Weights of a small GPT-style language model, trained from scratch on English Wikipedia: width 320.
MLP neurons of a small language model. Each row is named by its layer, matrix (gate and up: input weights) and neuron, and shows model dimensions 144-271. Each number is 200 + 40 x the weight over its row's rms, rounded and kept within 0 to 999. A neuron's up and down rows have the sign that makes its largest values positive.
After each neuron's rows, "fires in" lists the words (lower case) most often at its 100 highest values on Wikipedia text that the model never trained on.

L6.gate189,156,262,207,193,148,266,266,201,258,190,180,170,174,169,134,227,226,232,178,168,113,196,137,145,246,172,204,199,176,188,145,213,182,196,219,180,179,230,278,249,197,237,227,266,188,195,198,184,263,204,236,206,210,218,251,199,149,223,204,240,168,231,229,211,292,233,213,170,209,194,230,230,205,219,134,197,157,183,207,162,179,179,263,191,226,137,188,146,268,175,197,165,126,197,212,176,196,218,271,237,235,155,177,168,188,209,231,250,249,174,174,171,176,190,255,219,188,266,151,188,218,158,159,133,185,205,144,178
L6.up189,183,191,174,210,144,293,191,264,216,293,251,233,117,250,248,136,256,235,210,133,168,199,193,270,164,159,214,164,171,208,153,273,199,163,221,173,161,250,279,238,200,269,177,181,201,228,165,178,224,192,197,170,187,160,178,195,203,117,248,265,215,207,242,175,157,269,191,167,248,174,218,225,129,177,180,224,228,178,194,162,283,169,244,294,191,189,236,170,181,225,144,206,216,201,167,203,143,131,211,230,181,169,265,211,174,176,239,194,188,189,165,189,142,200,137,212,168,216,207,156,216,178,196,183,181,259,213,214
fires in: "in", "to", "contest", "at", "cup"

L8.gate72,169,171,220,136,199,225,242,193,220,208,254,266,222,191,257,205,238,211,139,208,176,152,123,201,197,181,226,111,132,164,120,147,209,151,210,176,135,116,195,247,221,213,205,165,199,177,275,194,221,256,176,256,112,172,181,159,189,256,199,128,181,190,220,197,195,207,262,215,152,172,151,157,113,248,223,226,224,216,209,250,221,188,200,209,154,259,196,218,158,208,52,198,200,175,200,312,241,195,222,253,146,204,149,213,228,273,189,96,206,218,238,193,172,224,197,144,225,160,245,179,196,208,169,188,209,246,224,236
L8.up72,181,93,265,180,219,154,149,257,149,178,208,153,291,175,191,171,246,201,210,180,185,298,172,195,185,175,234,152,165,177,138,151,180,206,186,169,124,160,283,100,169,146,262,237,220,177,227,208,210,152,157,244,220,196,229,191,186,212,149,226,209,241,137,139,155,181,159,140,189,156,173,207,254,212,189,237,194,190,229,200,212,124,177,173,180,226,203,201,191,159,210,200,227,194,187,213,206,202,161,166,179,175,226,192,217,209,162,239,143,183,200,227,247,175,193,185,173,294,158,249,215,290,175,216,159,177,191,243
fires in: "as", "at", "of", "was", "from", "attended"

L2.gate241,263,216,181,166,177,144,225,308,230,190,117,232,206,251,174,205,194,148,115,231,156,216,193,243,212,247,214,206,191,237,165,210,220,186,201,289,194,196,205,218,149,140,145,122,233,203,223,242,221,186,255,192,220,226,306,222,217,227,194,189,196,282,181,215,190,217,239,174,159,198,166,253,195,312,310,147,212,244,251,198,319,206,255,156,233,183,257,227,234,140,178,198,269,189,177,192,194,186,165,188,207,175,211,298,217,259,204,203,241,188,184,230,227,193,173,158,179,186,228,133,185,246,257,211,241,144,244,245
L2.up241,154,198,125,165,214,226,154,267,196,167,164,222,188,164,169,278,189,211,154,212,161,195,225,168,229,132,241,247,246,212,150,163,217,247,243,228,221,276,160,151,168,200,213,173,156,142,156,210,217,165,244,203,259,165,180,183,224,211,248,215,151,184,165,224,85,209,190,243,163,206,218,204,180,241,208,237,281,280,155,214,211,198,285,203,263,162,272,293,208,183,191,116,170,181,188,133,187,198,286,213,204,186,125,186,191,260,205,209,126,139,190,186,174,225,156,208,229,219,213,181,183,214,196,169,215,253,254,199
fires in: "road", "california", "route", "railroad", "civil", "volunteers"

L7.gate74,122,199,224,215,201,144,258,169,215,201,183,163,197,231,203,251,194,160,218,210,216,214,96,210,195,278,171,147,168,183,241,238,122,270,190,151,208,180,198,189,146,192,148,230,263,232,218,218,168,256,204,208,201,206,251,193,186,219,157,230,189,180,175,85,202,197,163,194,236,205,204,161,186,229,155,157,174,194,219,112,166,261,177,131,172,213,203,265,199,182,235,162,191,229,133,177,222,272,189,210,159,260,226,131,209,224,215,195,253,150,185,261,178,178,100,213,153,213,261,233,221,217,225,154,216,253,234,157
L7.up74,151,227,184,212,234,220,239,169,296,194,216,239,225,212,236,147,201,210,202,199,179,216,211,204,133,213,241,217,226,156,263,245,210,256,245,162,182,129,203,208,131,243,171,178,211,243,134,276,148,226,203,267,299,173,182,246,198,147,142,162,236,163,187,209,188,155,127,112,150,273,245,176,203,205,233,162,185,155,191,261,220,206,140,261,205,196,207,210,221,239,207,115,163,251,251,189,182,211,212,168,142,204,211,223,240,165,217,214,246,192,211,169,224,200,137,267,194,171,257,267,193,166,180,250,235,250,221,204
fires in: "the", "this", "it", "they", "but", "that"

L5.gate16,147,242,155,193,164,208,141,164,150,151,162,222,167,203,144,153,158,163,206,243,185,138,140,198,249,187,138,217,201,148,225,281,148,162,217,207,168,209,313,213,217,185,237,200,178,202,131,237,191,228,197,237,89,167,150,209,218,240,187,213,84,242,126,232,204,197,205,198,138,185,218,234,217,266,147,179,265,241,240,221,174,203,184,230,151,220,196,207,168,214,222,172,209,312,197,215,112,173,201,214,193,209,179,138,147,182,275,185,133,212,161,190,207,234,219,154,244,197,174,169,180,189,107,134,225,253,232,180
L5.up16,181,146,182,117,177,210,269,105,237,211,143,191,279,170,232,209,167,287,252,185,183,191,212,284,188,208,207,159,200,250,204,244,187,199,222,96,253,163,156,243,151,200,238,189,264,242,217,249,191,202,173,176,282,173,232,185,225,253,134,198,232,211,188,182,209,171,173,201,184,168,145,222,219,180,215,119,245,167,236,215,184,186,227,162,146,172,217,221,193,264,179,230,233,228,193,188,175,239,183,258,191,150,212,192,137,203,136,184,222,223,191,157,197,247,209,171,195,257,235,200,202,213,190,282,219,185,232,208
fires in: "to", "further", "of", "able", "helped", "in"

L7.gate188,160,212,208,221,201,227,168,165,226,225,230,234,190,163,256,211,150,209,222,157,135,234,220,212,185,243,204,207,205,146,206,207,233,198,190,259,170,188,200,176,172,141,264,192,159,148,222,257,175,235,231,197,184,186,223,235,132,162,248,194,143,216,148,152,197,189,192,187,140,205,190,227,200,127,142,138,242,217,172,223,170,139,206,214,197,169,204,247,188,233,117,190,216,150,187,206,113,232,195,143,186,140,199,203,208,260,247,86,204,167,183,215,181,188,227,102,167,232,167,205,147,251,182,183,170,215,230,187
L7.up188,205,208,215,241,217,188,225,221,167,213,209,234,63,188,239,265,208,120,255,190,201,156,247,226,297,187,232,246,130,285,224,213,218,263,197,178,207,230,209,229,188,210,154,239,284,213,242,156,250,210,193,206,232,214,182,179,162,218,226,199,188,224,230,176,257,197,178,225,186,249,129,186,283,218,231,123,214,188,119,250,203,245,209,172,198,168,245,213,223,179,210,203,190,268,175,253,206,248,204,202,238,270,194,219,236,182,151,169,261,205,214,199,181,224,234,246,214,212,173,80,214,176,124,295,147,184,146,244
fires in: "in", "to", "and", "by", "from", "on"

L6.gate71,205,163,233,198,156,157,190,244,216,192,188,159,169,174,260,249,197,193,197,230,165,268,240,182,238,170,232,156,252,178,145,244,225,211,260,204,176,167,262,245,168,265,228,188,210,199,219,254,160,250,215,162,149,245,156,108,210,167,160,207,211,250,153,225,248,244,251,130,181,193,218,183,211,177,142,167,284,261,231,225,171,170,217,76,228,157,166,195,237,255,215,165,176,142,213,247,195,245,182,250,279,191,194,194,245,102,184,172,202,180,172,210,162,234,221,222,190,207,184,200,190,204,153,187,213,201,192,204
L6.up71,222,200,240,189,197,219,249,207,165,208,195,215,200,191,257,240,161,224,201,217,233,232,267,151,300,146,254,129,229,220,163,210,152,141,184,200,218,159,197,231,248,160,222,182,192,284,147,231,209,228,185,132,231,158,262,185,222,176,171,207,251,204,229,151,194,211,211,193,193,167,208,208,248,202,161,232,191,229,238,225,197,159,214,265,247,228,111,217,134,182,232,190,194,187,181,169,191,295,142,240,224,193,249,206,171,225,181,255,195,202,186,181,206,194,232,191,198,175,216,165,147,237,297,130,214,202,144,135
fires in: "the", "of", "a", "as", "on", "s"

L8.gate494,188,223,219,161,182,110,120,206,210,142,263,242,182,223,196,205,209,144,172,174,162,328,207,146,206,186,165,191,181,236,195,205,143,203,174,229,238,122,224,203,253,162,194,190,184,235,189,217,146,225,173,194,214,236,250,159,215,164,209,144,172,223,226,235,251,269,205,129,188,146,204,175,220,220,144,224,282,230,241,201,184,194,220,89,218,211,142,239,191,260,192,177,209,132,262,234,90,260,219,222,188,190,208,204,227,196,308,235,154,183,217,239,229,230,260,188,212,157,197,204,151,219,267,204,173,154,230,168
L8.up494,204,188,258,164,172,198,181,243,241,161,214,179,239,262,153,214,271,213,149,202,173,229,210,186,204,171,291,193,237,198,233,77,228,143,219,240,265,210,224,170,203,239,158,143,187,144,84,252,213,232,212,138,254,199,265,157,199,257,167,251,177,197,238,179,198,217,269,170,227,179,164,119,265,178,164,173,189,159,196,248,164,265,180,112,203,182,203,181,159,197,113,180,214,244,182,215,227,167,176,165,248,172,187,270,175,210,199,186,189,233,215,152,198,161,217,224,246,225,210,203,170,288,207,199,248,184,231,147
fires in: "had", "have", "has"

L5.gate390,242,175,170,284,211,230,207,226,154,212,209,185,195,222,159,234,200,141,128,239,166,231,248,262,288,211,193,147,146,154,218,181,152,196,259,211,139,208,212,148,127,183,155,176,205,269,221,256,160,233,197,127,263,127,235,247,173,178,169,206,226,232,167,216,166,153,342,146,200,253,202,184,218,207,204,218,222,219,165,183,199,189,144,149,226,221,236,187,255,211,198,177,178,240,207,219,169,224,187,151,109,172,215,204,173,148,204,249,280,246,222,146,223,223,202,204,179,182,218,134,171,157,230,167,197,163,197,203
L5.up390,201,157,150,201,219,207,253,148,198,216,283,254,196,210,137,109,229,270,135,169,232,256,183,196,245,218,172,202,146,200,178,200,195,238,226,121,288,237,188,251,212,202,236,252,236,262,248,225,149,234,139,193,170,154,217,169,252,192,199,238,171,242,191,235,220,185,185,231,214,223,185,209,158,183,205,205,240,188,212,214,226,214,157,223,246,212,215,148,211,230,179,197,246,155,235,193,212,186,248,165,162,191,223,127,165,225,141,113,260,147,315,156,194,175,165,178,230,218,155,175,265,171,278,156,191,187,251,297
fires in: "in", "at", "following", "while", "each", "by"

L7.gate137,225,96,217,222,246,170,215,153,256,247,267,151,216,182,234,204,192,174,233,135,186,238,305,257,208,194,166,277,146,131,153,251,272,181,141,211,184,261,204,231,224,208,170,210,165,169,141,149,156,184,169,168,226,200,263,232,173,192,202,212,220,178,256,334,207,175,218,205,202,204,221,158,166,184,223,155,212,227,228,176,168,201,215,156,139,201,221,258,172,204,245,196,216,147,201,205,138,218,239,205,186,173,163,209,242,145,151,233,178,163,254,187,201,158,200,186,194,186,147,122,125,132,174,200,198,201,136,194
L7.up137,172,173,181,211,182,116,99,192,242,192,185,261,183,259,199,194,207,184,211,217,151,269,183,188,248,190,181,196,235,278,236,174,212,130,168,194,173,99,232,245,206,228,269,153,163,150,249,186,218,233,135,205,152,190,194,181,182,183,163,278,128,162,228,192,175,186,199,215,205,224,115,241,153,179,154,155,258,170,177,212,233,255,259,228,210,173,154,179,193,178,180,207,179,199,188,138,248,191,144,212,224,190,175,193,152,215,132,209,246,183,155,169,123,286,242,191,185,189,171,215,269,222,203,140,178,149,280,146
fires in: "to", "on", "of", "from", "in", "and"

L5.gate350,226,213,164,197,204,105,156,219,196,221,151,253,168,153,210,219,180,249,122,155,109,275,206,160,233,177,170,226,250,177,201,204,221,258,187,185,148,177,102,185,226,223,181,214,248,178,188,255,151,264,122,201,150,208,160,222,210,166,164,169,177,180,237,212,205,268,155,213,239,158,176,172,186,145,264,179,226,203,236,221,161,193,171,169,252,250,125,191,190,167,123,166,271,213,212,203,227,157,148,194,205,165,131,152,233,190,147,219,257,222,209,240,155,230,205,212,201,154,231,191,237,219,165,233,122,192,158,215
L5.up350,186,239,219,232,199,245,233,212,182,175,213,201,183,184,226,211,127,233,173,131,208,178,182,219,268,168,211,269,240,208,190,106,196,169,243,233,168,207,148,211,205,280,182,116,152,237,206,163,276,211,274,148,213,118,219,239,213,183,180,151,224,177,251,266,169,156,207,213,255,190,229,193,147,214,167,148,157,218,193,221,211,182,190,190,172,133,242,281,232,127,252,120,258,174,231,255,190,230,195,230,324,260,209,220,188,239,171,179,250,212,192,214,279,228,233,175,275,176,166,169,146,136,185,90,193,156,179,271
fires in: "as", "asks"

L7.gate78,149,225,130,202,145,182,250,96,183,199,202,124,212,168,264,229,181,196,143,111,99,139,167,153,185,219,118,231,167,135,220,244,149,176,220,227,238,100,264,189,256,248,273,262,231,274,150,230,160,220,202,214,217,264,230,237,167,248,188,194,251,249,222,149,182,188,225,236,150,259,116,244,169,224,197,220,185,266,207,150,194,228,263,166,249,254,140,210,199,203,198,214,132,168,185,133,228,160,198,239,137,198,134,187,212,155,205,133,259,196,205,164,181,268,191,242,205,228,232,147,135,120,194,265,181,253,202,198
L7.up78,222,241,232,214,187,137,177,237,262,207,221,182,164,203,257,242,194,152,194,216,194,160,295,265,155,242,149,184,199,196,251,139,182,147,155,153,155,216,195,184,297,157,216,180,227,175,138,213,163,148,218,151,170,155,146,231,268,189,222,262,147,196,178,231,178,203,220,243,211,256,198,230,185,207,206,186,157,186,155,237,164,200,114,176,209,127,206,175,244,278,269,225,171,173,241,177,204,213,214,225,210,166,259,177,205,167,179,178,212,191,196,173,200,194,182,157,122,181,238,185,165,173,233,148,219,265,163,295
fires in: "to", "in", "caused", "up"

L7.gate345,215,161,261,194,207,216,158,211,228,217,226,213,226,135,186,221,267,209,217,150,180,206,259,209,194,178,151,194,217,208,96,250,185,176,181,189,219,184,228,241,263,189,226,182,195,159,172,226,205,229,215,232,183,220,229,224,180,208,202,193,180,210,123,200,182,112,242,241,156,168,204,136,180,187,161,103,181,159,142,217,192,207,170,177,187,254,171,154,120,216,209,158,178,265,221,189,221,268,212,186,188,253,208,163,292,188,180,207,193,150,202,220,215,192,223,157,207,145,213,252,198,243,216,203,69,211,200,235
L7.up345,131,252,139,218,163,190,167,204,274,180,130,206,220,195,247,208,183,194,99,224,140,195,249,222,230,277,91,196,209,220,207,245,234,210,177,215,219,193,128,193,136,194,130,218,261,197,215,229,164,193,220,183,220,224,214,220,187,242,146,183,216,254,166,271,209,190,212,228,258,223,221,216,214,175,218,215,187,148,216,211,213,224,226,197,215,159,172,140,228,251,181,178,166,205,243,177,125,171,196,225,231,168,274,256,123,223,186,128,167,220,172,242,215,248,193,180,190,213,116,255,252,175,232,213,202,176,184,278
fires in: "to", "although", "and", "memorial", "fiction", "february"

L5.gate94,240,150,193,214,150,243,190,212,229,243,256,206,187,124,117,299,223,209,200,258,172,216,192,123,247,207,216,145,241,156,174,185,200,224,238,177,199,215,198,261,167,277,142,240,177,179,216,201,203,199,201,180,186,179,133,212,167,232,215,201,165,150,205,160,235,181,126,216,249,150,230,144,130,153,240,253,150,233,214,223,217,187,128,221,176,184,226,138,217,197,157,187,166,186,150,287,228,209,219,243,261,229,276,201,151,184,143,166,145,226,204,240,205,179,225,155,159,166,166,202,192,284,187,182,138,197,153,246
L5.up94,169,208,259,232,227,250,224,244,165,174,219,242,149,214,239,185,199,274,178,253,137,203,177,230,212,133,224,171,188,174,235,207,254,218,163,189,215,206,212,222,218,196,227,247,275,162,235,120,165,218,167,203,137,155,137,211,217,181,215,157,206,200,219,164,175,141,276,189,162,188,201,107,175,214,158,179,230,240,211,279,280,279,227,152,209,247,153,196,218,215,232,184,200,232,212,166,242,193,176,203,149,167,137,162,214,218,261,207,234,125,261,188,193,191,167,159,212,248,149,213,182,192,196,187,172,211,220,215
fires in: "name", "of", "named", "called", "like", "as"

L7.gate202,236,159,212,171,206,124,210,182,232,221,217,222,200,229,167,180,217,252,256,187,273,236,144,189,201,197,271,226,180,267,175,217,159,244,203,190,218,183,161,189,158,221,140,235,211,145,230,193,180,200,90,175,182,223,186,229,192,195,197,257,229,270,280,180,172,165,201,178,206,177,216,231,173,269,182,221,153,162,200,175,197,139,227,237,235,257,150,211,215,246,209,200,179,213,218,149,216,269,154,274,127,246,237,239,226,164,254,242,163,249,183,180,221,202,254,170,175,151,226,172,162,175,209,122,180,230,175,205
L7.up202,185,212,245,192,180,196,202,206,217,170,192,186,177,250,239,132,181,170,248,143,163,179,235,225,243,228,190,219,168,181,212,219,250,128,219,213,215,231,295,246,182,285,209,217,207,140,180,135,208,136,247,212,164,226,227,164,195,208,187,232,139,222,220,176,168,198,171,207,224,140,174,187,231,284,197,119,217,189,233,164,208,159,170,251,235,187,218,191,147,243,128,201,154,284,227,94,134,153,156,274,197,143,233,255,164,253,220,204,192,204,195,64,166,219,97,179,205,207,223,188,216,244,205,160,280,181,184,205
fires in: "was", "were", "arena"

L6.gate275,253,172,226,177,248,252,249,178,152,150,151,229,177,166,256,221,156,218,228,220,220,177,221,190,215,168,245,155,172,236,219,190,255,241,250,218,194,231,193,238,156,244,192,245,182,240,179,250,150,310,247,179,157,168,217,229,187,195,237,324,182,212,154,168,190,260,154,209,172,139,240,144,169,241,223,208,225,153,155,210,166,197,155,207,261,210,153,179,226,217,134,154,163,217,172,139,158,266,202,197,145,257,160,205,198,120,190,119,249,259,176,203,209,186,141,234,211,244,241,258,188,224,242,244,197,267,166,205
L6.up275,245,176,128,193,178,251,124,190,216,186,182,232,210,201,152,194,151,241,250,154,247,249,231,258,218,177,172,250,201,187,248,186,309,225,142,220,178,134,183,190,177,243,209,235,148,178,223,147,167,195,132,158,147,198,250,233,219,208,242,214,204,229,189,205,199,219,221,226,233,231,190,158,184,223,168,158,243,194,200,205,180,211,196,229,228,190,195,199,290,163,239,174,193,179,300,210,185,210,239,156,288,205,220,281,186,286,236,227,247,247,166,180,203,216,209,153,251,173,248,190,282,170,186,207,142,226,206,229
fires in: "as", "if", "case"

L7.gate318,143,204,172,192,253,177,213,184,217,172,261,153,99,142,223,184,205,199,156,239,232,212,145,157,218,236,175,180,152,243,234,142,171,203,160,199,232,305,277,181,240,268,179,166,221,198,200,180,244,143,242,188,197,209,171,188,183,260,242,255,194,279,214,200,174,144,186,150,228,243,168,171,243,171,187,239,266,300,190,191,167,111,132,253,177,188,185,148,143,202,159,128,184,207,201,133,252,250,219,218,139,160,228,213,232,194,223,188,173,251,269,221,171,178,186,200,197,185,171,211,189,141,146,109,251,252,205,174
L7.up318,225,97,230,203,170,252,183,216,188,201,211,207,214,229,247,174,176,225,121,250,238,147,137,231,202,209,237,164,164,217,182,180,196,279,198,194,264,206,204,203,208,234,202,273,274,136,124,173,109,234,232,214,200,183,142,255,226,287,229,212,212,161,229,166,190,193,205,203,216,182,218,174,210,198,170,221,106,188,269,283,203,223,89,192,153,222,208,249,139,184,162,216,213,242,190,200,199,252,203,239,163,221,277,255,180,177,202,199,84,165,160,186,222,179,155,201,206,202,220,166,234,246,179,151,146,203,222,229
fires in: "was", "either", "were", "been", "is"

L6.gate462,163,189,160,192,203,224,219,208,178,144,173,236,185,197,193,153,290,231,175,156,185,192,210,152,159,178,252,274,239,158,146,221,171,175,130,261,246,169,247,187,197,227,164,98,206,171,193,237,208,167,145,171,273,248,247,217,184,192,222,182,152,204,178,229,189,231,171,181,198,309,269,221,159,216,157,162,186,163,280,210,130,248,227,258,196,145,212,191,131,187,135,195,200,197,186,161,214,260,227,228,118,183,159,146,163,195,202,250,144,160,243,220,167,177,246,246,199,194,241,205,175,252,161,174,153,193,164,231
L6.up462,225,215,197,225,148,145,162,251,181,214,169,201,158,248,255,205,189,195,234,163,212,185,165,187,210,150,219,183,234,179,196,246,225,247,160,254,210,211,199,254,182,213,172,238,226,185,138,220,224,156,263,225,182,202,200,188,235,210,179,197,217,103,209,196,225,239,222,213,232,223,255,196,219,263,189,139,188,215,233,216,208,200,224,215,223,125,168,268,190,197,206,255,121,185,174,182,214,211,233,259,241,217,209,294,187,146,236,189,164,212,198,192,236,261,235,201,258,173,213,191,290,207,225,198,127,148,235,174
fires in: "was", "been", "were", "temperatures"

L5.gate480,248,281,234,210,170,156,196,197,190,253,195,212,144,214,200,246,261,188,265,201,151,208,255,228,175,215,145,166,219,114,190,179,130,170,189,232,214,217,211,223,236,164,149,152,145,205,181,310,219,210,189,287,163,246,202,196,203,169,176,274,250,170,222,182,258,115,196,214,175,220,224,226,230,246,170,172,217,225,193,202,135,134,223,202,179,237,145,215,234,159,197,282,266,209,245,266,178,253,193,234,192,160,171,192,189,234,209,198,159,238,213,239,206,169,222,266,221,141,169,113,139,192,226,222,170,191,229,222
L5.up480,178,180,131,254,230,162,199,149,137,200,254,205,223,168,156,193,198,260,201,163,142,281,228,224,236,213,233,218,267,216,115,170,258,194,177,212,98,187,214,183,223,244,249,186,164,217,207,167,237,187,203,234,196,203,176,193,187,173,162,224,159,230,247,223,140,123,187,179,194,166,158,205,224,255,194,203,184,206,199,243,238,265,220,254,224,136,246,172,236,176,238,172,174,267,246,218,196,250,263,152,204,288,263,273,204,128,160,209,178,199,222,314,208,254,217,218,171,178,150,152,169,247,204,241,111,217,182,209
fires in: "to", "on", "virginia", "from", "in"

L7.gate417,228,205,188,150,213,172,182,155,258,188,153,201,183,190,199,315,169,160,230,215,195,184,187,235,158,225,184,207,212,257,227,198,241,247,204,85,155,182,298,227,173,203,235,166,229,253,127,208,203,229,140,237,271,170,135,158,164,247,208,208,206,176,222,212,122,192,178,251,268,210,190,228,241,220,211,160,119,190,242,218,153,188,149,164,160,203,178,223,152,225,201,167,231,200,234,274,168,233,242,216,203,172,217,212,208,294,172,183,170,233,153,190,178,205,191,195,190,211,159,118,183,232,219,188,138,224,267,176
L7.up417,159,189,276,201,236,226,172,201,258,221,168,243,167,276,226,200,171,224,243,266,212,139,233,242,219,232,183,180,167,201,265,242,241,217,146,134,139,185,203,206,193,213,218,219,228,203,152,272,227,193,131,227,317,160,171,211,214,225,167,214,250,146,157,231,146,129,237,141,216,190,192,214,165,193,176,224,154,96,201,248,192,195,185,207,144,193,145,180,197,167,192,167,190,205,181,183,253,204,155,219,224,233,196,187,237,194,250,155,224,170,299,110,212,227,210,172,154,154,214,159,196,262,225,314,134,184,277,163
fires in: "the", "sea", "east"

L5.gate638,179,164,259,180,274,258,188,169,235,184,197,193,204,251,259,202,184,170,157,183,211,178,196,195,158,170,200,266,169,258,109,224,190,206,164,173,254,202,204,222,221,135,213,226,176,219,221,183,186,190,78,132,248,176,195,143,164,161,217,302,217,253,201,229,199,159,178,226,221,272,152,189,191,219,154,210,219,202,184,170,197,178,166,252,143,269,163,140,241,205,209,159,208,201,205,194,91,185,175,208,242,198,240,230,209,220,108,187,186,218,221,217,219,239,150,101,206,216,208,222,198,159,127,223,248,171,195,186
L5.up638,201,197,179,185,164,251,128,169,182,249,202,197,203,290,235,195,206,193,190,126,170,282,162,194,98,174,199,211,254,241,157,173,242,180,184,238,184,248,272,146,200,114,168,181,243,200,226,268,202,225,199,208,194,203,155,271,140,174,224,217,190,175,173,189,256,213,202,278,179,154,184,228,238,254,176,192,223,218,162,156,232,163,169,191,280,247,208,216,176,203,282,159,182,187,122,249,198,279,200,203,173,263,191,273,223,192,218,211,240,173,135,231,322,201,208,173,87,177,238,219,202,205,140,225,200,268,174,149
fires in: "during", "to", "for", "complete"

L7.gate227,144,217,243,158,166,190,212,244,181,222,264,156,208,171,169,193,246,128,242,222,217,214,127,171,245,178,161,149,208,159,112,123,126,172,218,185,240,236,284,187,220,164,244,153,183,191,144,172,177,217,182,188,195,213,168,222,174,167,196,169,93,210,201,195,261,201,282,148,194,158,208,228,233,176,169,207,178,182,122,245,187,144,194,163,260,212,249,204,209,223,178,229,174,306,208,207,155,216,200,237,221,250,158,208,217,147,353,232,200,254,219,253,197,207,254,255,213,117,286,154,156,129,232,192,207,154,263,219
L7.up227,197,159,189,211,224,114,216,200,224,114,284,244,179,245,207,180,221,196,187,319,186,156,199,269,210,98,232,226,226,248,255,289,185,220,169,231,215,119,194,183,233,194,154,218,127,276,189,223,224,208,147,200,255,169,218,224,172,229,170,177,218,223,198,150,193,223,139,206,220,209,249,126,98,224,178,174,93,168,222,169,218,135,187,164,251,159,166,251,140,185,222,221,243,182,216,223,275,276,232,181,131,214,206,235,121,214,285,196,242,213,185,168,173,294,225,205,190,165,166,200,267,189,161,166,227,252,232,205
fires in: "has", "had", "have", "which", "was", "to"

L6.gate593,161,164,230,219,282,149,183,157,257,205,130,194,127,244,245,161,187,200,129,166,197,227,241,206,259,144,208,241,180,150,144,230,184,195,309,223,126,201,147,175,220,270,220,138,205,194,285,145,176,270,218,205,169,163,323,190,171,202,161,280,168,184,200,284,181,160,197,259,162,176,179,310,231,161,126,219,249,154,227,198,203,213,190,183,249,231,209,184,217,230,178,263,216,241,218,196,236,194,255,225,201,210,223,216,205,212,146,180,184,275,222,177,196,297,116,161,174,189,205,217,206,185,193,241,175,205,264,167
L6.up593,181,280,194,129,189,223,212,236,163,262,172,209,163,195,166,209,160,159,204,198,274,253,175,164,206,252,217,199,191,243,226,178,191,193,203,227,216,235,95,274,257,244,119,216,217,160,208,270,148,151,235,211,143,208,225,219,205,235,198,205,212,239,194,181,165,243,162,187,272,237,195,185,246,146,186,192,229,226,160,221,177,220,100,200,250,230,215,163,190,195,204,195,270,223,116,219,202,111,255,120,271,210,234,252,224,242,212,244,179,186,212,253,180,180,218,164,165,202,71,201,178,184,273,165,165,200,210,211
fires in: "at", "by", "as", "over", "from"

L2.gate174,209,277,241,229,137,191,236,223,193,183,203,247,176,237,174,238,159,194,135,178,201,265,198,173,219,266,189,217,239,139,137,168,166,203,164,91,182,204,153,234,253,192,127,229,199,136,257,207,217,259,223,200,141,203,202,201,119,200,180,219,205,191,275,193,214,187,200,240,167,273,202,242,96,183,225,117,188,136,139,185,195,135,191,238,138,152,231,213,180,215,151,182,239,207,230,142,141,177,214,145,259,192,173,262,173,212,156,194,232,189,169,179,255,236,159,170,237,166,241,167,243,228,220,249,169,197,204,188
L2.up174,287,230,199,229,230,210,236,189,192,176,206,231,163,181,211,230,180,180,212,197,179,174,99,162,241,268,176,167,226,197,169,112,251,245,224,199,281,255,145,184,171,167,175,120,197,160,213,250,201,245,164,215,108,171,227,221,147,186,111,237,265,237,159,124,238,203,157,155,218,178,270,257,238,147,262,240,208,169,116,190,227,200,226,210,212,218,185,195,256,271,197,146,274,205,213,183,180,231,189,151,291,164,226,245,149,229,155,154,197,175,218,190,222,199,235,150,179,194,203,199,245,162,146,271,173,204,252,269
fires in: "during", "after", "at", "when", "by"

L2.gate495,209,169,170,189,227,186,197,240,225,211,125,199,132,207,192,128,219,204,159,147,183,177,186,231,187,213,209,134,150,187,234,204,198,239,262,254,195,210,245,157,159,223,185,172,70,217,188,187,197,224,198,248,192,207,193,226,166,231,167,173,192,270,219,229,121,138,196,208,207,246,188,130,212,166,233,161,204,112,220,264,199,216,171,233,202,204,250,243,142,248,249,212,166,260,195,244,181,242,202,250,207,232,242,277,236,253,180,233,218,234,196,186,237,245,230,152,162,101,212,220,193,175,149,195,209,257,257,268
L2.up495,248,274,246,182,125,246,196,166,153,207,205,253,235,182,160,172,113,162,186,203,104,235,191,272,242,176,227,237,182,140,215,193,248,198,246,223,248,186,250,297,206,191,127,153,222,193,146,207,267,280,197,165,180,235,229,190,191,123,236,255,139,212,203,198,248,204,208,185,191,209,182,211,183,190,186,190,162,232,122,219,118,185,196,195,297,149,232,195,244,219,165,257,111,185,184,219,260,263,268,190,186,224,181,252,224,212,251,189,238,190,180,237,160,187,176,199,163,253,232,120,258,153,160,188,124,247,206,189
fires in: "during", "as", "asian"